{
  "d_model": 384,
  "vocab_size": 32000,
  "activation": "tanh_gelu",
  "init": "normal",
  "warmup_steps": 200
}
MLP neurons of a small language model. Each row is named by its layer, matrix (up: input weights) and neuron, and shows model dimensions 224-319. Each number is 128 + 24 x the weight over its row's rms, rounded and kept within 0 to 255. Numbers have three digits each.
Before each neuron's rows, "fires on" lists the tokens most often at its 100 highest values on Wikipedia text that the model never trained on.

fires on: "\n", " |", "-", ")", "a", " ("
L11.up1444:083117151126128135143141110163118142106123101111145137091133167140129103165131152117141139131135090112107140130140137101099114105082165138088080099140131114148118122133148167065132157111126104159147140116133149157153099122102173112058132121108105129131121141103114112102135129126136125124

fires on: " |", " Great", " great", " World", "e"
L4.up283:143156152044148104141140143094136112055128109095127133142155099180137144136122147132102149136131146153157142119103103106116118126171137139110129094126122120149158110117112093127094123140091134101163184106103129135160117140086116115119104185092157122126123081150138133127124109159120121119

fires on: " of", "==", " career", " on", " =="
L4.up1450:086135100115129198136120125141103142120137121095121107159112113129122120081112149122078073123143121166114127150095149115114089115160148111147137122131099152186111151159114111142128194115155112140099126120147175101151107126085097120115119133142152148138118104118172133134114137135129156171

fires on: ",", " he", " but", " as", " they"
L4.up1132:107143123129138117141150130108110116147147199138118119103135125075163115106142108104124135114139113162073131129151126123139148123122130097177195116131112149128097140090088070145102171101131108098121137142124155134075097134111172115168116121168135125097133095134083143093135137110144139112

fires on: "ed", "-", "t", "s"
L4.up1251:095150134112114143164173109138108087130129152125121086151096143132075107173129113136144131112122074075152130082124144100135148131113103159144090159084119141135174114147149127126145153136108110139127160152156151144098133142140127139144153126113139160105107110124119104104122130186163096146

fires on: " and", ",", " other"
L4.up434:153137100130115121109149078150112143093153112126109095161098119151126116088142117091087105153141163145149120128129126124109137098121124163135094115100129127122151098125136172147171125151107109070154118125121136092135166131127115073111100130122123114129107159104122111117185084152132084115

fires on: " of", " the", ":"
L6.up1004:114120155135164136112162161140125117115146145106103093133137095154161131132108097169146127117098123116104145106110127147118127147113192136128108125093146137127131097125131127161114175127139092110098147118072108099151117114087129106068123123148141153101115130117079140112157102136132131145

fires on: " |", " ", ":", " 1", " 2", "\n"
L11.up941:124105146114117117161144134126108093102125137115092096114091125115132146118161110121141132158152118103088111149101161191123129123109102102158161170117136120154113115097109126124159121144113164117118125119099131155126136132125097118163125105121127118101116112104117138120125097115098098136

fires on: " and", " on", " to", " he", " &", " in"
L4.up332:143131145106118140152170117164097115106116124159148113169126152114136105090170104162143110146148125126146141130104125128115111106153124118103127143074096179102113145143135088129132146088169171107132144172153151119146177139132149132101143156157160161147130132149148132112158115123097106124

fires on: " to", "-", " or", " and", ":"
L6.up980:113115135113139127129129109127117123163136135142111121136117098108102136116163080081088096139125127130130092145156141146134115113129134136103095129137172168128123136136124144142140097134085121105114114128097118116123110115141142111154118131140146099144130133115130154131146143147128109113

fires on: ".", "-", "s", " and", ",", "i"
L4.up1496:129136155083131152205140121121134120099131174131132127129139135149109148150120149113141107092129122081139156111156077145130117136103131143136096114055148161169149121136133093139082112139126136153146142143133116081087135140109132122137120144157126112101117134141102147091099129125159169092

fires on: " |", " place", " win", " Goals", " in"
L4.up245:136106150104113104161143125182173155120134136132127181152151136109114138154108139148112084101124149131058098111122146086145125099108133148113158109109110119155155188127149145135128130110153105107141123140130122116090102139127116159095178153139116093121169145134122097141132129070124159134

fires on: " by", ",", " known", ":", " 1884", " as"
L4.up1269:147100154154072107080139102111120095073135130117094110143157126161151181073153114113127112153149150105133151137120092103166131114145114130138146155090118097137090125100118132125104139115166111106150146126097139129138149113118066107104131133130135124109129129116141097095115108110141116166

fires on: ":", "\n", " ", "born", " (", "/"
L6.up720:089120145050106138135182101146122109103147114081147082112122178124179131103138136140141124123181125108102114139153088102145144127150158107165134165130112130143117063132119090148158152105111130087150162131129097146142088127147115125138127145150125158149106148093134153109079112120112116145

fires on: " with", " between", " on", " to", " into"
L4.up1220:098095154102147121125125119140094128092115122160128127144115115118165149079149109166111144120116142156101160094077128086180103103130097116127128128134144113134125127124106112134129096129142170127134098120163128148115156127106107095087135121120121158138117124121145174160144077114140099139

fires on: "/", ":", "–", "vel", " v"
L6.up556:158134111113110126170155132120114087101131137137120123147134097162119139109142113138125122113119146123103125144109118112111082090151172143138165109080125092125155086151102090159161128129142124094132180158127152121134100120144162149170151111118088112126110147140119110112124140136124097119

fires on: "-", "'", " and", "/"
L4.up164:088134101149135093133124143156167146099154106111171125170092097102164113135095179157118138091130123113114125169165105136098107105086147141126166159141104131154148123171106133128108113103173113140117134173099133126123155148069182142121129115116121107134117111171130121069158106180118086131

fires on: "---|---|---|---|", "|---|---|", "|---|---|---|"
L4.up1647:152116138158163116094077122148152085127114144128172142146085108119145185137123130109109122086121101108060140109137104079082097122142123096135119139129114100148160106157126143151123122093137169139120142111117132138122120126126180107147149113135126140153136116142118125093101151114079076108

fires on: "ed", ".", "ing", "ion"
L4.up1775:138105146150087145141143143088092113107126137102106109140122118142136162107126150127133115161123082143123130137112143118071098142188121093134159123148174113150141115118134109141144136145121091162143149164156130140120131084132147093123143122117117170071120099122171216137129099089109124126

fires on: " to", " |", ":", " of", " than", "-"
L4.up1196:139134129080137140096112135125111101077127179160125144133117178141140104104144087143124154126129108119123154142129150124169133102115112157144096116099146128085132101085174158143133134096082150163108143144135139155133106141162091157149125226130088131127116155142107115118133155108134114158

fires on: "ing", "s", " without"
L6.up1613:113141120102134128143132119118126107131162097144151120150153135125117120091109118134172133136166131111120104168103136100143093112101140104147119148147163164131084119128123134090106134146126085119148185128108141160108121130131125134129112137187143154093174091157136123109152138126117114091

fires on: "-", "s", " its", " total", " of", "|"
L11.up55:140137128115125154121147118148149123106120097122122088128135122156113134156112136128114123135115078135110110098125108101128131108159168158124115133117137142125135148102154121144123079137130110133126121084096112128111104090075126103095129112102165152125097108084148156136169124100074130086

fires on: " |", ";"
L4.up1517:143127128127145130111126099197160080152113173149131124161153112103110132134090141102138131147196161148134161111135134138109148144115109120115131132107117131125136073106137142120146152125091134113092140117117125128130175133142119114094086106107118175138124144092128104110118151149138139138

fires on: " |", ",", " 6,", " and", " 5,"
L11.up211:148080135161150111152131138109131123103124138098154123171099173103084138151141086136132135142124139117093125117089133141142157128100153124122116141143084113163132154131100093143102136168103123132145136153133124150139125110128150162152161136051144111133114106146138154147140116108104127145

fires on: ",", " and", " as", " but", " order"
L6.up670:121105144144126142103123127148095125111154154098160135150141132122145157098122111127081120155133139134128091140095083140130070148118124110145135127125164121111100149133152131109132146197109132096147128142138159094115122143126174110095110103107135089134109134117126131120178132157121100144

fires on: " the", " to", " among", " in", " there"
L4.up1462:145113169134117133172162074104126108170140149161096161137168150114165152157095089109114116076137124134134128150116111101126144098135133124150123136100074127096168124150149090146132123110093157145130098149138151150127130091127136128132125123095087154179095095121139120099164115067113131146

fires on: " of", ",", " by", " that", " and", " out"
L4.up1853:087116136093152155158132133123142141078102151130145134143127119097139180116111100137137118149126138124147128106133180093157145126178143098087148131145121127119103151142083153101117143123096114150132132148160144101160137151120124138175123135134140175112099122134104171136117117129135118148

fires on: ":", " of"
L6.up721:167128092103122121120122110117071092148138147170142112124123146145082121124126095133118141117134126114162113137100121157140132127115136117123148165110111081159137174139116140144124125133110123155122125128103111118140157135118108144107109088165131124193130126099063138172116080144144120140

fires on: "."
L4.up1492:128118124186092091122134137117087140134114133112132134149127094122126138145143111144132124175161117157122106147135129101092111102144130117133100116140139126172109168145128117109165118145112160162136110117100123160138116086146074115106149126141135179111144120081165169124125121114149127103

fires on: ",", " of", ":", " and", "'", " or"
L6.up773:144125156134113120107188098156146123092110103136133139146122173086134139098145117117109161096093122163146111099119122100108106112108130100125150163119126130130169113118127112132161142114115126158115159129122156086149111181134116097146124127117105111167095125080137160156178101124124082151

fires on: "C", " C", "A", " a", " A", "B"
L11.up99:116080127132123086113172141101110122161125097165146106118146132152140149161140126112128116107113133135142202125155113112142111127104157107116129125085125164143104167120117133133133137088175123106139082121146129170163141143130132120107109141128118122175100151133147134086139115133130105160

fires on: " of", "t", " the", " |"
L4.up217:128146141117146120115142135108133193127099143098140128174162121129100171121106117091160088144118106137138128132115136138109125173102123108119107122153154130111124113123117117126112146117098155172146095152148152124152140143088159118161139101154153101106176118136137171098147149158132133071

fires on: " |", ";"
L4.up1353:174121119125142124122151103104144132146154171112139086157065103127105146107094089123119097091150129100129110062107134116124122107146144140160129119137114156183165096108114102167107141133114147149143155144155136101154161115123111127135089118120150128150132113135155146059089119142122101159

fires on: " of", " into", ",", " and", " (", " or"
L4.up232:138148140089155114148148070188171118099115133122129139093113130078152174143106125159143153145171094173167142141154157092159085128138124075096113117142131134164125076107117103117112117128128128103101118190142099131133124112129112113136129123119107155109139152120146148135152083124116107126

fires on: " (", ":", " and", " addition", " in", " |"
L4.up136:179081128083116107188130105126147116102134107087145098118104170113155166150147119191144110125131167144135164154136120139117114141124140170160151130158141136128119071103117131132139108123087137144165109099113100132164099111134118123170109129117133145135158126100085128130119101137130112107

fires on: " 0", " ", " a", " ("
L11.up1086:136120120132164132126147094113139085139140147158115171122146093099122088074037096162119140106136176132154123133138131120124086144151132100126132112123107171124145163114099111140138192151115146137111137110128104140122115109104121121109118130153150110134147145099128150177162170093105134123

fires on: " in", " of", " lost", " about", " avoid", " against"
L6.up619:157145128104119106145112085151132163109132112137125134191123134130190139111131202150094170139153114130125114123125129129112107144116149119095081161127131114123138118134125127118132143170171146139140095099175121130106091125150119150095133100099125148140144132122106114112118079125097158128

fires on: " ", " |", "-", " —", "\n", " Win"
L4.up955:112128097112154106146095103179122091142100147126138114158106126126121137154157127174075095144179124090149097144161108099115152095087107131186089122107120139134176121127142130069147130149119122147109158154092095112127156116130127129130109151112151113091142166102122131149114118132074139168

fires on: " and", " but"
L4.up789:096148153138130118089121088147097137094126130111119101156080126139122086128147131106148138156152125150153132092113108121118135127151114112118099119150136088122161155106149140145143134124121104088170130116101166112118078163091160139133165140126148126148123187105111136121156141145154111117

fires on: " (", " |", " ", " time", " have", " a"
L6.up1389:073137141096142112120120102086156136139141171115141191184105141112112111071095089118128151121129128134113130151124110113134139125125131111083097150080139147132099132162134104148190140115157102131150125133100099105150142146127138112133109115143083115156177130068096185162116125144113121131

fires on: " |", ";", " 2005;", " 0;"
L4.up333:139147131146129096135137106162118125147076136166106117144089137136130136106091131108116157130121132106122167142093113128085124129131116104151103135127111137127143117105118094127143139116171153164133132126137121164132136114130136150093134141123095153128101192138112135108154110115111095152

fires on: "-", " (", "ed", ".", ","
L4.up227:135192154119131155187130106120135134135113119146143104169111134134121149134106146141093109143136119112127157106148110146126121128133126141140106139071108144129175168138118103149120123131122155149147128132101139123087139095139128128175123124196101139118144095111156087064133119110135110111

fires on: " and", " into", " between", ",", " with", "s"
L4.up801:150166104148138131128155113151110168119147168131145122115073107087178154124123137139159102123146119132100170120116130128130107123085135155118133144090158133132094086118081169159097129131139121090112117125132109100104082102131141118131101136133132159123139113158088143129138088124142125154

fires on: " to", " is", " be", " can"
L6.up1689:108178166183128185132093120160131163178163121105136143153113121124119081137124153120178140123131139135150134129167123086164156127131197131143092142114150138126132134123140119154151111096100114173120110112145154128145120107122119131127095155122130142094115113152127152118137143107115142114

fires on: " of", "vel", " on", "pha", "i"
L4.up235:117107106089105156103108116167105146113133147103076128143134117139108151088137128152113126134115135119094140112133133164108119100113148128145102161174121124151115157107107148144120155121136165136139136117133149099102091126132079085155132127138128170104124109126133102166113101120142089143

fires on: " to", " over", " for", " his", " from", " |"
L4.up1365:118148146105159129122103149149173068122167118099175138131139122124087147124130144120111067176108128113118079122101128136127106098162147098155139114125157139112123146095090095134126084110133138126114102136140119173124150101116104139149112141112167085111106089098113142122115179127165116080

fires on: "-", " (", " \"", " "
L11.up889:114110074141080180108147106124138126134136091131153160134130109134127119099150134149094124138126119146097104154067130145159128168104149131137124098132117154171142138126133166105112115164120151139102137146129119103147140080121132149121111121152100154110176144105141094098187155114127108132

fires on: " of", "ing"
L4.up1564:090135127128147122125174112104117142132100125128209119131101096166127113099123115112101147144130130156145133082134169092102080115116167107125126154143154120142120116089095131115137153192093120130145085122101151148111109139110138109108140117115120172134096121134116172112154133119138169133

fires on: " to", " set", " live"
L6.up1255:140123112128154162152146093149118152179132096131181136142119102140133135156109112141124120120138165171125121134137161124172140124124114155121089110107157144132132155161122109116152091112158146114084081100134114161115104126092098109097095113122134116075129106114130132150114124113147135120

fires on: " |", " in", " World", " ", "("
L4.up213:097129170074100138118127077120166125136122124091136123146122109097147112119119117137092168168149132164170098121175105131119125131156115151112122134125145121144183119114153105130101172104134143133137174135173127157127118123139145154157090154128149158141105091132141134126094124154140155126

fires on: "-", " ", " (", " semi"
L11.up1025:146140115123092118170152132134137180105141090111139127119128129198129121127151139112135151105141184119128126130141133131122150151143140103174129147124130129111159092149137137096100153163106151144159157072165089085127077080159109147130093112096128139108132160115112145144111146140131166121

fires on: " |", " of", ";", "s", " 0", "as"
L4.up1521:121136132150112157109109116130122140140114130096141118150117161126123144110107131135117138147140133147158158123179135149106113160089124130118146110100156131103135125098102156102163161173113127086120123168144139119127165157164107132127164114155125146144107144098128091103131131138108107131

fires on: " to", " ", " |", "\n", " and"
L11.up899:108133125144132109114146109099090140123125104110133153153123183121170107158128142128106098159119117129105115134097136136147132110165110136088128134084088144151139155127148123108142141125114131104125137136154131174113141095139146134091138100117164117148157137119110121119136169094087144137

fires on: " to", " and", " his", " the", " in", " on"
L4.up351:172142170159133081121151106175113131145092148152145165174104106119157142128139156154075107122154110138101108128118120127152156130134087129113105109163141157100123113114128146156141127142145149110145122154115118129115133122092101101140132105087144093107177100162101144112152130141134134150

fires on: " |", "---|---|---|---|"
L4.up1326:128135155158148153127095136150107124133088154114120125144147149154093126121104091151141142129111087132085134129074145105130114123102132089099151131131136143113096121157124157111110156099109105104110123113137151125115081122108182128136202076169072127154152105144108110114163161116106143108

fires on: "\n", "-", " |", "|---|", " and"
L11.up974:151113108125151102113114123143134121100138086118151172140100108130152117114082133149136146118103120107180131125134146129140130156084120136125145133138126179130140183167080090117157145154162136157138116145114137155149104133175157113106138132128139098096102124112089112071113126146106142158

fires on: " |", " and", " or", ","
L6.up1243:114127171113100097084129102145132089125113142108142135169110132130127161101140071154109119091138116134081098116179125112165108125092136104095105147159101140158134120105145106121126165123074100136117144156149131152115084163134149141155082115079175139106119141123132148144151075114144130143

fires on: " and", ","
L4.up1424:151136156101125162138109144131146155114164133137138104151141143133103119123102135129105094170145135130119128143117151099102098111111078124089131144155119159158132097115127174192141144121126085105175154144136133108138179124079134086127147114105118169137123150136118126164158128150153150138

fires on: " of", " in"
L4.up446:155175089124088119153161106112082120131126129144138134156132178147147156119104076096116153104133138119152118142120117105097129114121099191119134130114133118131123149146124137094107109121111166133126138144168135144127115103122117129132096094151097155131124133143101116141137105104114153148

fires on: " a", " to", " in", " for", " at", "ing"
L4.up755:133127148130121133192166120143143141167142103113159139127115121124136116132106158147136120094099158131145124114113129107154091122103106132150103096116181168162145127088154139062150094198165119152159133114122159109079113120172132145123093135109126143118131114163096109143128098142114093114

fires on: " out", "r", "ter", " in", "ger", "y"
L4.up831:049073123094129105086165125160121118104121141118110115135142154078146105136093137119099131142125097172138102150178140088162104081151138143121149119118135142116139137092139123075156141163083110132119157157129104166109151159138162142131153130107107149121154197117131095094095134141124125112

fires on: " (", " Party", " was", " –", "–", " |"
L11.up624:080185086093144114127097131129080132180124160122114114143131125129091116134128074106165117145148123151165121168158141101110147110150088143106181106123163125142148144088121117161138159115172126105139121119091136119127145147125124097099127101146135170156126145111118152118083111117127120105

fires on: "\n", " |", " 0;", " 2"
L6.up1458:130113142138114109137132111182148097131097129136106157132108147140162150124139104123107157123132119126114172113117125096116156139090128111105108115142141096152128093092132118089137148133121098131135179124119113142146124107112115171147105155155117178141169167091112154103136187104148128089

fires on: " of", " out", " to", " in", "s"
L6.up1534:133103147113117100123146103131098131150131116095108151171082142132127149064140123103122145125134129139101086137158129126158108120156141146064118116156126153160125111136159140145147136127117174128123088162147112137133127125135132113117148150117110199134118136184128128104128112131095132154

fires on: ":", " Votes", "\n", " |", " Time", " UTC"
L4.up1871:133116130116119083133134160128155085121098147125111164143161114100175152166118112167138104128143104089135109152107117116155099118123160127118116127155089111142155156039111119152152105126091137134116127117126125127123146099112105124197105163130126135143145168158084117101123137088151098129

fires on: " of", "ing", " which", "s", "-", "ed"
L6.up989:110116112104161141148144107150100104156124103126158102117078088105147104133124117114078116096113150137113142098071150118153125124147110094121105127142187128173103076107112164100154157160135129131120137108066143159123137120147124123184163104170122158167139125154165133125154124115110094078

fires on: " the"
L6.up517:129167130157142102132123131137123122124122107091117093133169157125127180127098141096106128148157112168152159091117109131115114172086108116083153182144119123145138140143142120176139140115105148150118110151135101128097128106140144158153112132138113124103149117128143104148132139123129094086

fires on: " ", " S", " C", " A", " P", "A"
L11.up218:085084146106111105138120128138115082151115151119114148098132111154139135134177088096158140164130125112132130201146107137134156128089112146167117118109115155095131176090121142094122118105117128125125075141175140161184151153164114167103132129143130135133147070095087132091187144102143186129

fires on: " and", "-", " &"
L6.up1443:120137080141147169153137143125112137118099153135066109132087125075144105146119174082140152096145136165120126156139097124112150120110108144195130121118114177103163132146135112120072128117076107170132150092155135130132121110100120155126139129105146133177104159118078158117116192113087123125

fires on: " in", " of", " on", " to", " |", " as"
L4.up1577:072159136106138117152155125135141148059133133143125121142136174054125121103118138152109125119130131115078111108107132153144103095118132106154131105148106109126133106120101134145110104120142135101102112179105163109101146147138111131087174179144119151134079109084131132127112120102114107169

fires on: " of", "-", ".", "hu"
L4.up1763:150139134142132176162100125107150123149131132140063143190127119110146095133156121091152127065146158138094124098153100141105141136111122108148162149111118179122142125112144135142118110115108185167115160111127170146127113090152097159122146148131137145133125130152104147126098136132129123156

fires on: ")", " for", "),", " by", " to"
L4.up507:145135182112151129064170126143095097132129067124156088149098130164152157149138134096118086151142148103103115134150104133118101130118143121132093115135144187170066167124099123131088142091161159152145126186164115081153127145159110129108083128114148107098074092143121110102107134124137108118

fires on: " at", " (", " in", "At", " At", "-"
L11.up1776:102117146093140174113102111079139171090152121138139132121133118181120164127140108132104112126087138102153133113077162133107113130114135093142135137141143143145143107120124179089137087132133151118085114109109146162078175072178118154147103120127136126134124116078130134150171116141096129165

fires on: ",", " in", " he", " into", " on", " ("
L4.up202:100118133152129125104123130146098131082188115137104113110096113124191082145132198203126126118117100150130174145135106157137146170115118109115109150070117155142136119128123143184132140114182108151106129144112142148127146056116172096147149106130113142120132095145098125123110137121124139108

fires on: " |", " season", ";", " the", " by"
L6.up1816:118125089114140149130125102154174121160129110078107096164149115110121141131130077110151132105153100103144107134170140088094098130142165179129106117156091100134120142184134163114177118129166109125102113136136115154117137082117094140078087133167124173120095141117145133156142141129058151107

fires on: ",", " in", "aged", " on", ":"
L4.up1311:128108166140066118119129121107118171102144153146177111132131108120122145126153115134116120152129152129116117129119123111170076140152127114121144175086124135119127168157111118153087121127153114087129076181120168150128123108132095120142134135128130125111167156146132115124149101127118144145

fires on: ",", " and", "–", " the", "'"
L6.up56:152148116138145166111181107139096124124142095127111144125116102122150134125141164140116162135113140133111147107130076126122134098118110182146136131137112115149151108156114134117137123127180108143121131170090077140133133150118098126132142115103088118141120129137106131128140129116148076146

fires on: " \"", " (", " that", " |", " ", " his"
L6.up1855:095129125183157114097140113135161154138162124146148184144087146110116080106100138132131128143105098129144103160115110112093125133129135144184189129119150163102138122171134080141133082109203131164135110159125108126116154164137097119184117128123123133160139140108157111128124145125177121134

fires on: ",", " he", " time"
L4.up407:135108143136124144100113136158103154127137096125119122149109165173133117120138144153118151174138137160086158120100152137133106130093121181117128136111090141164142105097156130124120143096140132133081161100152129091110128107144155100122126127153122104125110108153142092121114142117086126124

fires on: " of", "."
L4.up228:100118162146139138138142150129153092082138183120100119152166111163121114120122127134163077129141077173087141126124130131146127121135167144138126124133112094164128123106132119140101115136108146116124127123080112136106072113053135096117086142152126166108107110105111152144116101117110149106

fires on: " the", " of", " in", "in", " Canada", "'"
L4.up1431:122135143153111149153139144109127111120102078110121124105162156107142167153103145149132123147197106111106107107068162111100118144113086113125175095131125111125097112136142082168104152112137136083101132094148119117101156084099166103153173115150121147131132133154172135109186139118091129125

fires on: " ", " c", " and", "-", ".", " p"
L6.up372:106125095148101175150136151128101157123148083126145151138071141136148124138132096100160141190142148164145112107143145105120102101129149095162074128154135120093131124109049179113136111140134168143157146142119114149125136130110122150118137108129154153137158143106111145142131134147181133121

fires on: " and", " |", " his", " its", "ing"
L4.up1655:166126142085156110125177162130134111139133112110129106199133142132105120135115122144182112077117128116142138157114137109089136098137158154135090102133127127095123125102130124141144098108134109147163174100117091154140090127139095108174121125121127111138115122154067108134181119097140124117

fires on: " the", " |"
L11.up1004:109130121115117107138126142098164134124148068131139093146168094128071160122169130143092176131138107178115153088160137125131111142125145147165141131147125083110128166135138123123127133136134080125107156170095184123135089118069153100134080129138136082112086116131119158107124130113119134094

fires on: "-", "–", "/"
L6.up227:124145057156078148165098183118133134130119112126121169115147075160123117126141132111169142142113126121147102101141107121192128091141169140146150101131114166111157143126156116127115110145100122133086149157140163147139113140167155144132139118086107167123106112091099112109130145143148095149

fires on: " |", " (", ")", " 1", ";"
L4.up1334:120132136138155165138099127104154136157096099112137126112101145135092129145092129117095084101163133115145093107120096125142125110148102146117129153165086165142139120130139118166124107142155143152137184085141140127139115174105094122132106144083115163141127093101125153100131148149131102143

fires on: " his", " to", " all", " His"
L4.up1875:109145109130155107124155156141086113152104133125122125121158148116159140118178160146131120123120091174084106110125138137148111099093135133158117119119135156116140104099133106133105108133119116106100114090130144136132121098074123130108157119128099125117124062127062152098130128136126153153

fires on: " (", "\n", "-", " by", " Bronze"
L4.up499:092138167143117146169119101111132078126132114109096115165172121118161163131143123139138160141166112116137105171138098106123084135131134131149107131111157131131131133127146109100128090116126106121153121142124106148150105142098135135172135083106104126166097129098083123161123130093146155106

fires on: " as", " known", "ing", " of", "ed"
L4.up1293:119164159091134101111158164101114141144159116111132075134119120106130140130115126168115131157145147091156116100080148167157075138112124109132095123093140121155136109105117196164147196108152128129092120163110125139109136135152120112133119139128110146114116134129143120135131153131130106088

fires on: "-", " ", " A"
L4.up563:094109127094090128132155125160138141169137140128117105087125142104148155132140150107138157181109162152151121116096103133139138113153163105125114140145136120144142143115091138129131127177141095115129135095144108096157129119184091124093115130093104127142125096103099149162128146154166132091

fires on: "-", " Votes", " young", " younger", " older", "d"
L6.up1539:094096142078162099134116137080112132112129152125152170182188145117142137151156134131136122104118089082106104125114128163143154103168084167150116138162167129150167116104110093152107095148113108102102088143130100120141139107124130140108185138168112140064125146131090109099110152119151143117

fires on: ".", " American", " British"
L4.up1809:160112146163092146139075100146094143105141159136135120143133127107116136143147064158122098132165121154118121111159116158118093117152129103181141181151111078160116171089142132139140131153094159116106091124105169142170090116112124136094101103086178131079122141120165131129135103082133144127

fires on: " to", "=", ":", "N"
L4.up1901:111135104131108146110097137145153120073144141143122148113116134132179132147113132137139152083099147156122126144101120103160137149141134082122111140119150135061149090119145069115107128100107135139100107130069110121134122136131134136110083148108116150136124122157085117130116144127152101128

fires on: ".", "-", "s", " up"
L6.up1784:119156159141140162120142142121109135142128116157126099141144143101154112157141147107133136122157124129104132162114128100094154144119149142144127127116158156116143124131136163092104153118095120125132162148169082155130103142130128099128108105103090132123119193098104113122126138122091163120

fires on: ",", " -", ":"
L6.up1385:137122096126140125143116129126136101099168105097129109099139166121125079134109151133131130112162126189077161117118129137153140149091112151155179146144112156137110131074100107145108102107136118095085117168129128150130123113145148102125119165177131147105100106148140104147106126121139141116

fires on: " |", ";", "-"
L6.up1806:118124142114127147141125104123110137133135098104128105166128129120118123118128127128095155144147125112130076123159114105103124145094134131194111129113123123105102148153143138115139128110124133140106126096068145155141106109093147140126093120131119121143090143106143166161126085112104127113

fires on: ".", "-", " of", "ca"
L4.up1467:107105133108122127125175097143102166116121148080131134128092100108080181146154129110157124145125141154157123150124134111132106115106106113173121126154197119141128179106143113063139128140134150162143150128116152139118131122120101076175126139117115125126104096146143171113143105127090131104